config.toml
n_layer = 16
d_model = 160
n_head = 2
n_kv_head = 2
head_dim = 64
d_mlp = 960
vocab_size = 512
activation = "gelu"
norm = "layernorm"
norm_place = "pre"
norm_eps = 1e-06
positions = "alibi"
qk_norm = false
attn_scale = 0.125
bias = "all"
tie_embeddings = true
parallel_block = false
init = "normal"
init_std_qkv = 0.0494
init_std_o = 0.0613
init_std_up = 0.0706
init_std_down = 0.0706
optimizer = "muon_variant"
lr = 0.00392
beta1 = 0.95
weight_decay = 0.0
lr_head = 0.00309
grad_clip = 0.5
warmup_steps = 200
schedule = "wsd"
decay_fraction = 1.0
decay_shape = "linear"
final_lr_fraction = 0.0
batch_tokens = [8192, 16384, 24576]
seq_len = 1024
doc_mask = true
train_tokens = 101800000
steps = 6452
dataset = "wikipedia_en"
MLP neurons of a small language model. Each row is named by its layer, matrix (down: output weights) and neuron, and shows model dimensions 0-159. Each number is 500 + 50 x the weight over its row's rms, rounded and kept within 0 to 999. Numbers have three digits each.
Before each neuron's rows, "fires before" lists the tokens most often just after its 100 highest values on Wikipedia text that the model never trained on.

fires before: "e ", "al ", "ain", "e", "re"
L12.down248:508429509584527394413538532504525557467459518499532400453531448483504403410424459477588481491505501461361500471487489571479455574458477470454595451460480591552565544469479453589450559531566510605472509450567476498562516440483478505497511524471481565479390521437464453447540522538478441554474495533543564429592509505388471493474503546508569585498467536471480554453485535447552533545553471531526503493585540486481430484531539590454551410481610517486480535416462486529510474441431536

fires before: "e ", "e", "i", "k"
L11.down351:434501429528490485441501459523517559476456505513436432624587460490496401429545499436507537517464544419462487558553478412496423534442508590519494441467457544607496522501498470565534570573517508452573459501527494559443481558614497471489525464490535471484490534390515552455547539502405513512489505418490529489538463577514483506473475411493398598478573625488462532558565471602466490548553563573498503513565477554461493422450383488451517445460559465563481458474552526563533555544490499

fires before: "on", "er", "tion ", "\n"
L11.down563:541568464566523588520440542392437575528550484485504466448508486533510546487502486449473519524566368434576539487447505651556448562497372540449458512528519595470484503571485496507510508597580432426546585570478464531487526488502464503471431517483565453474494474438512479490493456515486494511506486543523505381466585479448533514506480519382425450522490447464439506481463558521505538609496513520420388491557573502497591433482530535514542542541522532477474549487479531607476466390526476

fires before: "\n", " ", "3", "\n\n", "a"
L11.down19:547472537501449488483513487521500497418535531487479428492496526516560640580508426565478492425514449477545540577440506581625527419512495569591550440464630465552495532410448495514533496500483547475534498559517371447559483546446502552503506527532490456504415511482454518394568562569557500454471414440449464514458555473567491482434421521503492479495490544494407563564453544505527440552529433504464529495422513508395407497448505507478480570594561415511537551466434536532480492512456562

fires before: "e", "ce ", "e ", "o", "of "
L9.down274:551426517456437501498556566569517528493516508459525430492521554475522555443561578521426537535562494561469510504578493495481559549400479434517584507445392482544447516494491494514461512489455525445516498425488451384523508531505471597540440474482455552507459526510448550467452504523529552424511499506541394525487499558496490441510451554552536554474499470580552624453405491499592435532571534473429613508549548507462524374461480451399471478435453478394548561480485563551377504451531455

fires before: "ed ", " ", "ing ", "m", "es "
L10.down7:468534524532477502364467516562377502526471491482449529552566474534490482474459398486532514571517451539603525512510546485537431498412454404481484530538475495429476538469516482487450484491521559580469450531494601471527505545458470532559570536609481496441495535501603551479557503448568482468490548470355435512560515481443481488521491518433524576446534455354541441410485508451573462519429527486583604540416548544563461434485486507507472459453515550540431567527512507519574445558525546

fires before: "ord", "i", "ic", "is", "or"
L10.down532:628507521550475545463404521532525555446506535489527590528426514517517505463460504579512488539560633515513517481477497497485504546509527507460594479454515524532474458509555477505511522470557442465553534416542519499434546655462482473459499454464547475544423487439441488419465426471519452498504501539435525549566439548446462427486557484546451534486597573533563579471423471403567583515447436466510551532536439421520437605475444498569583507579516455482465398519537517539593532502491410

fires before: "e", "e ", "ec", "ter", "d", "l"
L11.down753:516475583460506545486509460465558434494527481466512448454487446502541531483493407575529514492403558479563537462441485521512461504374430482580492517505584530493529550550519541585528512412459562564550513453468539513509516483548477451486581508364532466467441495459516447423494431439411547440495468485517446480411542498519512446521541435527391526448513537634536603444549497626598551551481358499510492531556400527551543458495507534440450482538494437509505469491428530528493501479561529

fires before: "t ", "il", "l", "ent", "en "
L8.down625:537458481456475490524548479535480578565488583482564477668487470510439545498463623489477499474484497469468527436529435435537436440408461520549594538409427462525547566518483496487467502514523514509418459467552531534462425405537584473487523560542523534530517603500539502549477474553502551472482425586539528515528529468397483421540580571549454482468444557489479527524463438471481519461498518486447581491440497458592405549473415483453561481551537458435617537534538410478473499575488579

fires before: ", ", "==", "===", ". ", "\n", "."
L11.down510:541500571500482464513493535577431574449483526500595476529443552426580413451401496615548520437445516572511512522507581469503526505499521508483497456585437560509448504483567532540426492571483502454539618554522482629518421412538503443522418500420484538449505477447498506457455516535532469436458471517494514559434493472499537401437481522483537428457582561502447566482508526525511554525471479464454507486430451557415467569510464553439412553428591362534479546570547555467507460514508532

fires before: ": ", ", ", "l", "le", "es ", "y "
L9.down870:454583432522453477441464463595464596499595529523613511425479514533511447469518469508494526524597527432502500513551499512419568473520411506607381456538528482499513432484492388521518526446586552495476553437585540490471448468527428456537445549551486495535447550507517405526531497472521441496494511570497481496536536517617436503494482457527398460539496484571560495486565500463355562648516547471494496518480574505544525471467492470501456409483487441433528471528485417515416505477526561

fires before: "ow", "e ", "el", "or", "ing "
L3.down941:566510509611610513460488468469474499428417580467481457403548396549491427521480497475489462434571509555646433447526568466400460501512470524518504561418478502571559532533513595562481452490548521522502421503478467533444469501604502415497516563448569458521499475412528543488476528490548532409469463491470561391493425537512501601551456533483538510436481510464495425517530457490599452442481519515513423466511526601472472458539540514491578493552438554470508458537404515481526591463504528

fires before: "oc", "le", "um", "em", "ol"
L12.down865:550490562485526503493460533523533469540415438522427519448557518456517524449454476542400578438524485452434570528411529478510533459538483533473476491518561631469548462510457540524511513431502498502539494519489467478523501627561522472441445564435415522535488540399539462478525473593579441589431493414555517404461531458486494489444469570467591535441518563465484423464553476469427428517568491441513464503567511442520407528435461548533535502516415497573568421364513477453430513578525494

fires before: "| ", " ", "|---|---", "|---", "- ", "|"
L3.down789:368476481524588552525545508460487512527479619483502527500469544466611579649487458518556493423512396411508525550474426547463383427431523500470581563475417504456521465492489534512498558381512497515488528552472498506541477573445612467490538480457499503465473525504484512533506512524445579484436529447490486439436434418463432516529471467545520420435444542439495481497568517531506604521559539565466536551535496462533424485451435535516548437513501406434524508451523466466491526398504436

fires before: "\n\n", "\n", ", ", "em", "ic", "u"
L10.down308:485509676468537575446444477499391576476489505501505532464494489523417569558509458458530475429419486470464567564545540411492516518588526509499512478526462449478509487498501416553550489496552529491557494575504496493431431472500541448487378497513489515491420508529493420469505505474517462427473524345451580494417510581434481487485541609458546511448597525550517493533479545539497502496475593493522453582488459628522451562526565508453544561534569485557462519436496531407543525598522494

fires before: ", ", ". ", ": ", ".", "u"
L9.down318:498497607394546447546490549476489504399451529440504566513587631518536571543600500529546449536533469510531448493567558575416397478483496479561428528540485523434540489502538406523565455413497601634487450439571520483466501478521524453477498453516543557565571458499468413441478508468512476524495583553441432503496493504520547468512474531417422406550538550486552435411534460517502571551506409527535503503562479557497441455479515489567464416467487406532532540481543529495496484457525468

fires before: "i", "St", "es", "ers", "=", "ol"
L5.down650:561509461554485448525521515487498499502468467554485597520444394616573608507531520534463470500517506528527547513539495540463458482502514502516534480444439487424577473488576512503472613535515541465615474541542485430492437481476474532499505387438503514455600575460458523557436518538587411497512462462495313516556508427539474508549429515600434470505419437491524513617493501447524352606517481523498470531534442489581506559518451489494473577489530578494509516511450487513482519504525539

fires before: "e ", "h", "ed ", "with ", "i", "to "
L5.down770:510508390432517510643470431507533447427492448494415518504489540486544535543448547492587476557428568389538583513522474452532509577559456588535480452460471552435494461544522502408485426396569498498550500509502479534480502548601490548470527473506570470426576496482538517498538418540520528472569449475518477522582506517473554532485490491617573380532467520497478499548502557438471474445491413559454350453451508433424547520461401592533512493477484510504459518543447484484492568487479530

fires before: "his ", "o ", "o", "e", "om"
L11.down343:524488451608456445534606511562466551567485449503477488475598457472427515546606510515529540458507489534421543517508514531458507540527400453495650393457471547397499485566493513514488426460528485494488510498520565545523576565464493503543479464489516386517418463452425425390523541613517428445501480473471473521577502487536558490595407509575539474509488525547544553513462464551561470473497525446557435471569512554501429442474512484413510566469535537520504504439526510545602406461479532

fires before: "er", "er "
L12.down121:525476520451561508519456553589431441414487503548521591509490558420517566472517527607486478437588451467558477463491547550444540493499403479457554488519519499519559471453495547437452533438496522449442603459520568523442532528375508476483458583493446456499542500531507522509569427622494371505501564413552465504495454496510488478437507532466507459528593530492490507444378584476472549509540546369478495492521456510515499495520550497507498397515530483388495446515443604459519414443547559

fires before: "as", "as ", "by ", "to ", "in ", "from "
L8.down546:530502480531491487495354491464506497475449546572545611602430488510538585528446475566490466540496616451527485509441506493503404495482526461585400531445537558563567500484507459523521420554441545473560443444458469463445468497468522434544494556459503422411471512445545505492447519420385493556484485555559424531440452502428568497497487498532489453482564518444455456561443579539478503510407452483611495506496499569398524564514503530591545502540474596616505460519537495486565531549512529

fires before: "==", "===", "=", "| ", "O", "In "
L5.down40:475431519454520520580516539541444489492488465550480437510541460528494518570454508468557526480589482560592564447464497429506518344466529523513543462496515502508451522453563532564551606425547443484526482541415454470448509544466441579485463470413478485557588507503506538566511425552483501421467557519437441531464478509527496533567517485490410504482441532493572564530530596485539399462482570519431466436515503534623435491403469549553562479590478553488575442534473499556496527391382534

fires before: "v", "er ", "i", "ers", "er", "ic"
L10.down34:503570460586594542550515527475538461409509476505495524519531492442459413457446496587532423492552505588506488501541530518428503482565433549496356543457593513463517463502536589492462544414523496541427545467456456434525461518530475492451471459481587463561590534535536384473584504548426461596480501457521519517474504512548550442595453536588586494450569434403434564519463487476417524549582473526535502432560441511481408526500458523459501595522530513416514468487482562447502459472532521

fires before: "n", " ", "n ", "op", "el", ", "
L5.down675:491563430561554504527589456494529475512389417567512428480473562462501555576426573457478465505445486571518478451420550500537523422458499601430530472467511581486496493573518500538556503430431472454478519517556506543575525587401541565402518511520522432577508478475549515473530494499504468472463566441519513536513527589394565578542510547457480457545475454513559442501508544521545395492524444408504537389583419488571476549550525441533467535474581498596498504499513522431524483503503621

fires before: "s ", "y ", "d ", "h ", "ur", ": "
L10.down351:432503502514477413529488519570618481493500553477431521468527510402518543441557479481545572545595565495527430436623442459446557616552501531565388573556519519541487555463367497553500547451474475677473504460465526408540480536463482521531466452508510432502491444485477427487538536518475465509445509468487451589486491545493515387471466537432547483501533542498556426446507439480523566510568557496489488507505519473493465507542445403471468497534553472455516427398460487505431558495512421

fires before: "by ", "in ", "to ", "| ", "at ", "as "
L9.down701:573466478532460493414512569469488545442543468478467523423486489424401535537472422520527505452413466442485500473527519518531503462486421495558406590537499559532514533528498550506517443472557560484438551398517519533475495400475560475522584607434466546484569500436507545497549496501615566503532486422517432517482439549477469478532452507526590425450499464509623539511399567532450520425549446539400552470458590520543461463472493592395506544437541496491556445528485481522602539527577526

fires before: ", ", "\n", ". ", ".", "; "
L11.down145:450487526453474433424507445562413569552441588457475508509515517498463585510486481471479454446467535633528515585472498527442523366489498553459484501555513515497603438462547557498414568511545502471537553557522427522454532575356558487468462460494450464472548428483474465478514429524562512410558517493444555448483608527432447405573505550536509490520577656472426523540479468521536438553491478533487398477532559480426470537586542465517530511519530518473466483501548463524561460489475528

fires before: "ow", "n ", "or", "ame ", "a"
L7.down601:524517539447508479404522470527552502585480430443551473486497479575525532558498535477511528565482466533612518508562485471502483418508523616492539569552613473499550566530458506530526533406582602515503481429480452502529568507506517423506463496458449436521505497462577544476506474487491510396481534460457541483615523492590532423490419506573487477480573485508469517507415448555514542374604470525514438469451503538512436508546586443478473613549512508562364471513366463499478540480540525

fires before: "19", "202", "201", "1", "2", "3"
L2.down915:403498485515483575442464492507549561569516469539478452498482485538460537465552467476529352554615525452477426538499560413524501631495593531472478572623506484485475481535572386530453509513519619437534522523490569456539481504505489520472493499480442472488519495550589448513566485592489530544454496534465409566445407469503514539570443476452454518513536526400509540501558556473469537486432415560551448465522468547497537494505494504536492552460447441496634439472530527525523469545369521

fires before: "i", "e ", "ic", "is ", "g"
L12.down844:492461493511495517499470424530442431389516603410514447493518567515495496441492508551482526590490603494438483515438499537515522559410563593552498481592560583464535466601458508394417429418627414478512478494430523486488486577525404482614539461455540484519435450478469533463531479475463495478517485493502484570527480506521523505500512521473514530445544410483499572514460544446491424553474441537427544533501516455512500555506464573433529471539559401530526545477515422435554538581612441

fires before: "e ", "ing ", "the ", "n ", "ed ", "f"
L8.down189:520486409502581453405546441473602482541424488509581508535459554449518644423536484525541547508532437449429530504435546525545603503509563503443484451526497529506493495509464416576474510438503546485437524554576476419449475478536554497533483481407541486487481585569495451425591423528545486546496528518490550425464516483435489437482546427530540548476535448545564542530518457477406397535522501513422595503535454458536523612516507453504470483496528480628443445503587527435440510450472451

fires before: " ", "- ", "| ", "A"
L9.down782:461573520608437533451507388530549591570471508525396500459529453518542501530463490465541539439499504509513514458508593540539474434490491542514506428478499533473524527537414526527500528495562508404573498454463573558447515535601480534556512480477496581555420401487393432444603587550446438437516560538428516491392572486504517522541484412497577470523578525513514493525409497495574491491474495485453502547410521556422519528467442423525437548505451474504571508421540568568505569522471419

fires before: "\n", "\n\n"
L11.down681:525492502594483616454536555616580535432620489463481447440496513499516489492566448604490547492531453548398472512580542449576491493517479499517535540577515492489413468449546479548531444452551533460513517486521409510561565531402433553566388511475468547469527438461501507520537469513427499477498497444444525493499467445490453544489426586453490532401547501542526565467493523558426419569472499524538445536509482464492381490419480533574591551476587531464469497554473450437433409493444517

fires before: "| ", "in", "|", "(", "n"
L9.down290:497525521496532488458565526520544399497529459446459495428527474530532538511447419449482564491440486527475512492449562457483508614468469536493454474541583527420502515610565462499584591532481503567529466486479543493549369536507448490439554512501492476573498577511488438457542449554512599493481426510552462411504499524439518525507426494488473544519558557576518534481518451538583438507502485497475414490506601567461444591511472498453656533427508433472503364540402452433579459565481464

fires before: "o", "d", "n", "t", "and", "im"
L12.down840:495439541494475533570562415395472523466510547465534540541480475468514494499423475593502507470522518523519557484483457574440493478444495382520578470548439460458422462490541554546518557540414561378581525508573549566457396572554527578540542458574480535425488568462552420469481490614524436496435451507547511532495530499583559502458439513518547474509512542511510499531557402464451484511537567459445525555614399484546409416534449442498499450550477526525484488458468507452561557559509581

fires before: "e", "by ", "to ", "th", "in ", "and "
L10.down296:488513421476536438423492458535556401416584457492513587471542422504451486479484551508512436461452584527557507436494509489450458523384516454463461550492550549590449474478518469513573430559478425534532546491518550462549580424515525544563490518541447545464548515419537576489501472554526518592555522473531518480594519564444537452572333504560449575504482474517555530447463469518534465513563406429436535489445509488597518420536463516526580524446506502538437469545470566428524572488559439

fires before: " ", ") ", ": ", "C", ")"
L3.down705:545492436482418572510580494518393614532586467486506484494494368514526514542537438505437526598424471579542464440562515595526448458503552538495479527425480462514458482480493516541569497444540481521367502508473479534519482506522463577447531459505461468457545469557484568491589510534524514463554499498474453575564570460514529553493437519566438422444558462504423499485496486535517515394522510472605619441425477501536475461537504502609454432427390501510427577528541531544524583502476480

fires before: "- ", "s ", "| ", ", "
L7.down265:499475484481424513539313500496443545493561454503503458571482502518432498437470563466561615449476468471497524526530520537517500444489632508472480537456493519492489422542488455469575554519538497507497503497549520556555438566412481498542488485549476472499550512492439444450606629475524452620424589449504533491472529436501551519545487519416483407567422546506528456536508554495520438420550622515436506463510555436470493511527517512545436413563481481441472414497382549525503540460524544

fires before: "| ", "|"
L8.down201:505436496488472457491480536551551519557471524537597497492562464395452559505502517523515554406607497617471485543451530452643535425451513499502458497537568471510395510544510549515532440532434567483488490461537500554450548551445463495424451515397458507484513513524548436481406587524549482519496597436389651525441497413523534555476472485509397385481515472552483534510495512400533476489562486504522480499519439527555530506480479552535494541551487515449507445401389504525542478449533515

fires before: "| ", "/", "(", "F", "J", "D"
L11.down851:520506475452552560511452447508582591470508402469560557496453480517512592482635538526525533490458509612406540453441583386423507559476434523532472543497580504457505457524547474450530543539490612462489512549580482484513449464566533490475470539514457494567520514531589525469496526446485540478470515573517510472444509492446529442532424424502529547432456570508489473508559510513564578454490451545474432467464587515602547526490592510439469530450521589508452366537443462453407407503511457

fires before: "t ", "t", "si", "y", "il", "y "
L12.down313:494492553508451478499500505415559370532478524532533433537435526470481610379570625574469508493514522513490487496544495463398586489439528501526456563422503475440394477487480478521467409434578541515451658475500550425458486528534467499475643503504550463499588510514534575439528536414498483532529513526508568457496466477488554484411472518526519560476439470522565478510481452568448565470459517570527430555489488491527549436534513459466535475515474452429511537505521445639547539562503519

fires before: "r", "er", "er ", "d ", "e", "l"
L9.down247:425428504550468446558530514533468538487508587474525532489488497534483490437541503554410378480553497558448438360479497567435413496435438553434459558565494520510517528424592553591573498481544545557527492488525482491513490530531491459548467587535551502475406473618450464519525515472475480527447524497462425477636508525582505519483541475533564446536432481396510558574555563488453498503553563475489556488537428474515515570471514519483542499581594504526473412499406480403452503421504556

fires before: "l", "er", "i", "il"
L7.down316:463493537501578571541482460517475472487477522627577506484454519511476421490552537552528480482469508490501524491529510508514515422483511492439469530420457541506435610506541420449454495417494568529620479479532419474430469558417568459512502533551597513572474458484571458503473529530477438483474542520434635491533530412542574440563493431442412464488657584527481513531529597522446487451536459539595432450529448425459424469543476551472475625518492524544476441505470529467491512554532508

fires before: " ", ") ", "C", "S", "A"
L2.down213:558481550490433487528525500459505562518539476577404522503521400499531511497483540423448522532544540526454477463462578498504379571508475590573489498487502511499404456524500552492572514486544583493355471407532492484559500534558495538414558469510497446515418552485412563533551451599442478484450360498499445588559431496512477526445508485527529583524504441455533501500518502474409494457464508553463441391521463518519538440485438578570448512553460536542501577556452563610451523419502505

fires before: "| ", "|", " ", "%", "\n", "G"
L3.down585:506548499508463581538478518552552465560473540499558610535571555438538359498495543568425400520518485484479496460483494396458482507398517557531432504495525476478413613516519525514539489529495500488462472489526495517521588567449405470511534429445504488480452455458550426579515591557477504489604561412478512447493545380404563597543453568487420429579525460496512429556499535500471530458476537514412522438485479563496481457471510471471410466508505471563431523472490544478543532465395534

fires before: "o", "t", "is", "ir", " ", "i"
L12.down214:509493515519379532430542529370462491499487511481587564513486586540512551539563382569525571485533492514479513533479557541470530593471489495508522540498445442403506526489457480531512530530456476463481519538465522446388486568479581520589547553467551470541428520450490486527553566556520429513427585542458395550479429495625523547514405529469470448449546422469539485386432461521516540527594461500442565520480485546526455506494455520585549501448432620496466567455447483531448523534461499

fires before: "en ", "il", "ich ", "it", "er", "o "
L7.down55:559552377428550465550472540510582547531512518391591522592512477450441490385426501539505542478423560541417580612605409443494526472511539505509535469397490534456587436481422513460472493555430523494597511509429520469553481482616530536540559534585543537437524462459521482535511440463488470445479521524490476426455482495466534411559504608503470480512509428582498431531506464487528469451461490468397442577577482502477457448521536542491481526505525465507526521433575515466509540509500543

fires before: "\n", "\n\n"
L12.down741:504491515576501521467585382499446513558489519501346503539539553506509545593564492434495532462509494433414515503470545499475520516492489514495584464522518455544498463611394461533469482474485523446603528554558485636543494581535498557458455525544530503420425407401495554590573557520527491509489556452464525458480419415483483464470523468463566434522506416622443502487510516560413476451418539501561439482478502446566499525494500487571499485556535486484506502437492552383565510447488543

fires before: "y ", "y", "i", "ity "
L12.down167:473452429367477452445505558502514451578563588497484544565457548487420596452475501543550514427566469475475468621451487480478533527506474499471503528479457445477503510537466474495498486455568621430516459544488576491431438542551543522528512503512534544578480496509450497552541410442401463513499433505540547577614520498516561441556423496431528502501502389476503553508491526454490439550511536509484459558467500413562492408557541535479421584589384458546485426517485519517507512625536446

fires before: "or", "e", "il", "es ", "ab", "0"
L5.down610:431483512545516476408458496508586588466590458545495415488559467504518485415425559537521494482620511478408441588467501506536570466458474502545435485423427521474568489440539420576504555424546507456524448406494513489518466370544518477456524498544555473416558531529577468436493463430521506479510484415474506461413505461559586434502484492414496554570518511535453589494452531578515586501477527579556531522558483530480469482514454540480502523620598551489539557430529468436458443530486483

fires before: " ", "g ", "u", "s ", "'"
L10.down932:575594437477520459555438487488500521549491511565519446540444418422554485471501506422533515436444590509375456560467481552517537467478590462547475469503555511516419522553589471477479496503371422597498485434601474546495443489506463473551518436494565487542418494482541516567502500473442490441441455408564432470497528477529445606515537566497547535456442498546475568584548600540514466505569436495421481539471503504515475525501543422568513581500483490463455537476555594589423479440443468

fires before: "ed ", "p", "e", "i", "ing ", "es "
L9.down161:482525535502519459565518560586499458533467539495495501567565462419503568558489535570498456575501426473479520587495437589517451571501468476488589406448493483518492500481538370434533550457514491470503443456543460509511532463544586482473442543488521431582502613465469507447515529346585499524410548512560470479417437518441490488466568457498520444374522525458481456463569660503497522467533546499598499565559528502483456576477496494513466531533493460395515542411483485533542551481543463

fires before: "- ", "s ", " ", "or", "\n", "s"
L2.down280:557533484546491534463544468455487572493537495511489460500492473513549486475531529519550513482403467560551486540481417468513493481417412525450478437491549468528461575471436565475458481534485499487401462415510493490628532486517451512524468513461415462553566552476528436566514497599447461486488530477467434532506464499625608375471490451549457476481506458497452439669488467474514583483572548569544512485558537530482482484425492481524437431513511517485471477651393437590475584503591509

fires before: "u", "an ", "um", "em", "le", "le "
L10.down1:496487461522402526449486454446509623486457504464502553547618462423545418416538440453355545509599511494475434532517387473498529468554515537457476547455456486498593436463541513575462385504498520523504544446459440468501469491468517461554462515505468431501559541493559428433535463509524493598419581575588469501407471503471589541523505450449563536554556492564558450500462578507528451488445494554505534574480566440490428514495509453566503557516427464539482487470554507474500557607513491

fires before: "J", "A", "F", "D", "N", "M"
L10.down563:579528486510588579485515548485484510414454550497461557478509406499484486416500529480479529543508506534527441588478481454543429447402502433401519534449625579424477505478453519496482544532417466495581494494522509432579541514510460565457567463467548488508565418536513549503447420554451482510457423573422570613561521530489370438531531614505423415441446588458528517446534498508497539527547524514539527526466470512404526429483395523528530485564450441467535512490494569539519537478530472

fires before: "| ", "200", "2", "4", "3", "202"
L3.down539:357558532566512452493486536482524481395530613427427524563587467504553440597573543553513464588424499320504564588450445520514488586544494515503551542552516507408482468475547541487473517482555508486535450394501640525459536568509519453525553529488453452454464463545514485523443495536507469538538485458470508503528394452457496587480435484519514472539480468409436497443503496450471487519504443585547478518440469476483479457477500503397531527517551512502466483419548590545545539489478550

fires before: "e ", "ly ", "en ", "to ", "ce ", "t "
L8.down854:447558488469479489452596514484493440424449527473463490502471376417480397503554403530437537470459541451596588522508563497510514582465486487451571524499460519514444426578472449499421531485572383496499528528443554445489519459572505477600471508502426498546480511479538504475480405536505539448520531491511491428522520493502552509560404585521470577556506499539555504443350518661542481605497510488494520540571501412459485484522553503529494474518538503511527515477583461542440531418503591

fires before: "on", "l", "tion ", "ur", "a ", "le"
L10.down490:437485547502538556527538570548479572576474407485539520434440504508483454615548507445505452524462472520540502525436500540466458487582416548505503593417477527525563419452543505461533506494594551520470523468543514527486476474427517437509430442500481581458452395524506436606458523591480457467497518517516446417542469528610520536416499505419534499491491571492512647500541438418525467564488517493572525467493556543544521509482495385426540484489609480510404510503483471615449467528572551

fires before: "n ", "s ", ": ", "s", "l", "n"
L11.down503:551546512439504518425573533502537561523410484614593427470493501459516483537457502464533502512482534522537457579506504521459603493428561500559546513458472439478381527575467564515484476413521578561480519460444509348562490532609427481518477504522482583497490471504491434590473471467452514507488543479549388446515508520626508538501415588412571507457457601475542538495415462460520476501597454564528539436567509429518428497444450562460484499498480478506456465504471539544499569502499436

fires before: "ic", "u", "te", "a"
L2.down633:469552603461518521480510605468529466490568412514526533567523551563513436561419507528550565428448395536466551532516523477532546481565525509532512525544497483557499439477453370450467496489456487555562551431494505560389514559530555531587460463438474516529448407513409483493522500522480452433519488454502585464428506491519443533497462514497597468494457380526457496523441472474546459480511437514464547561584459456561538501520526501461458501543495551521495488590450412508541485717520485

fires before: "e ", "e", "ed ", "es ", "ing "
L9.down656:567536473530504379494536444584476519544468501534397437466494506435534402382574530515577528561494467447509474522494543501514571394421472498493534505527546457459555446421490516528555541525611521478525538459514489540433543496525584465512587442488541453473438482513524495468491446372559505492486555537564529396440556545458485447508525514533549480542561550465438480491497579544491533489516626515579546529513481436420482522421407442546501571421556429525414487432568499494469503570516537

fires before: "e ", "\n", "to ", "e", "in "
L7.down151:576471448547439454552467456442527533474639459441530470480458522565519511462426550507552586531490490498568541476475533477519426534498425483603570471513507470544544550456469541576493480500443588480609537431543432410398491554475535422446415499426444478387463534397520436475537457469444515533530486500545509556507474493451476584471440508518482521552528495542423471542488434572485544588527471518448537576527524551510490424535389492551490583493586455568459543487426477508440562497559508

fires before: "n ", "t ", "e ", "n", " ", "st "
L9.down644:534582435494509453549603506466555548541465587418471445477443498459539536459472466465501596486478472485494452524468441457372618508488594545421545451536581530559518482444481433455527499422484457505460545601552507540515490502528460485432447431413571543465494550615519540498474576512387520473523530537490518499449497505509443420452636451449511485535537485503464500570510460483528469457492487356505565480458607576541494561514517483433484416489535546502471533523458496486464399488449481

fires before: "1", "3", "2", "6", "7", "5"
L11.down301:386451476503599463567540444479524519497586440434550547546508494562584468530559438510518538522476521460513447479475440439435527573516463555462501503591507489523476484553549446466427495475503488448558500516463515530524632517574520536446477502574458417535506452432446515485515537508520432544480564470464515544473491509553480533575540487529506409518433453380457538478470410452606543522482481582597406467552443548571600523415440539526605521601464518511414435529539504490503427495490558

fires before: "ed ", "t", "m", "an", "em", "ent "
L11.down332:463524466462483506470479526430464526490473504431501583489435483570576466454463434483559536555581465494555531606513473429505568509415394527430574527526482452516571497513503565498441484420484614500410616489538519512503585516522541525561445498592438477518547506425517457490437545510529413548475553575389598537475496512497432533586536417621458523550469401428478489499432468514522577523419535501451501490451538482553527536518533567458464522445522467491488537548476399556505488546540549

fires before: "t ", "h ", " ", "d", "ts ", "'"
L10.down822:530582350484445459450505462428553490511446512552500498392592442454468500537496507434539519562441551552616500469453457554599518495440540565509455508528515595574491597537533484511503539411510450476495468557452556517467491556524440484429448561553498414501481539487595474467501463490450475440445516531495492552578466463464433630463548485522525486600496509406418521480507482548516501475495363510450504593431565517410530475459511425483470550429525501518533491569490554518504542532454468

fires before: "| ", "- ", "it", "uc", "g", ": "
L9.down797:553586561518587561590525492511466486552429522592536541490483548459507508466498516495455430487553484414504420531475475573473433560449550566550450578418484487532586570520409510429488519458529453476615420457436540498488457603555548460531525451470437578536489544465453521457541516567395588454510486490513622509453512521465573475538506518470549522491590464488514423551467501435438529469464567482409472559517466400424434422441517517481475475501573559497559529495508543480492505460567426

fires before: "| ", "- ", "the "
L9.down12:611522540534455569567485574515491552530558480560477508474543560545544377575520515437480440490563434508491596506473506469435481488466563445512541537406532530431589513432486488441438564469599518446466440470560458587513492565501540474572482475500444465521441453420507446411528553487383485521560534598503527454469544521476471419572560453478522467497465547473590554544606532447443546511591473442502526526478416418466542447430488544471474478494482553454479440555491503514507515453451400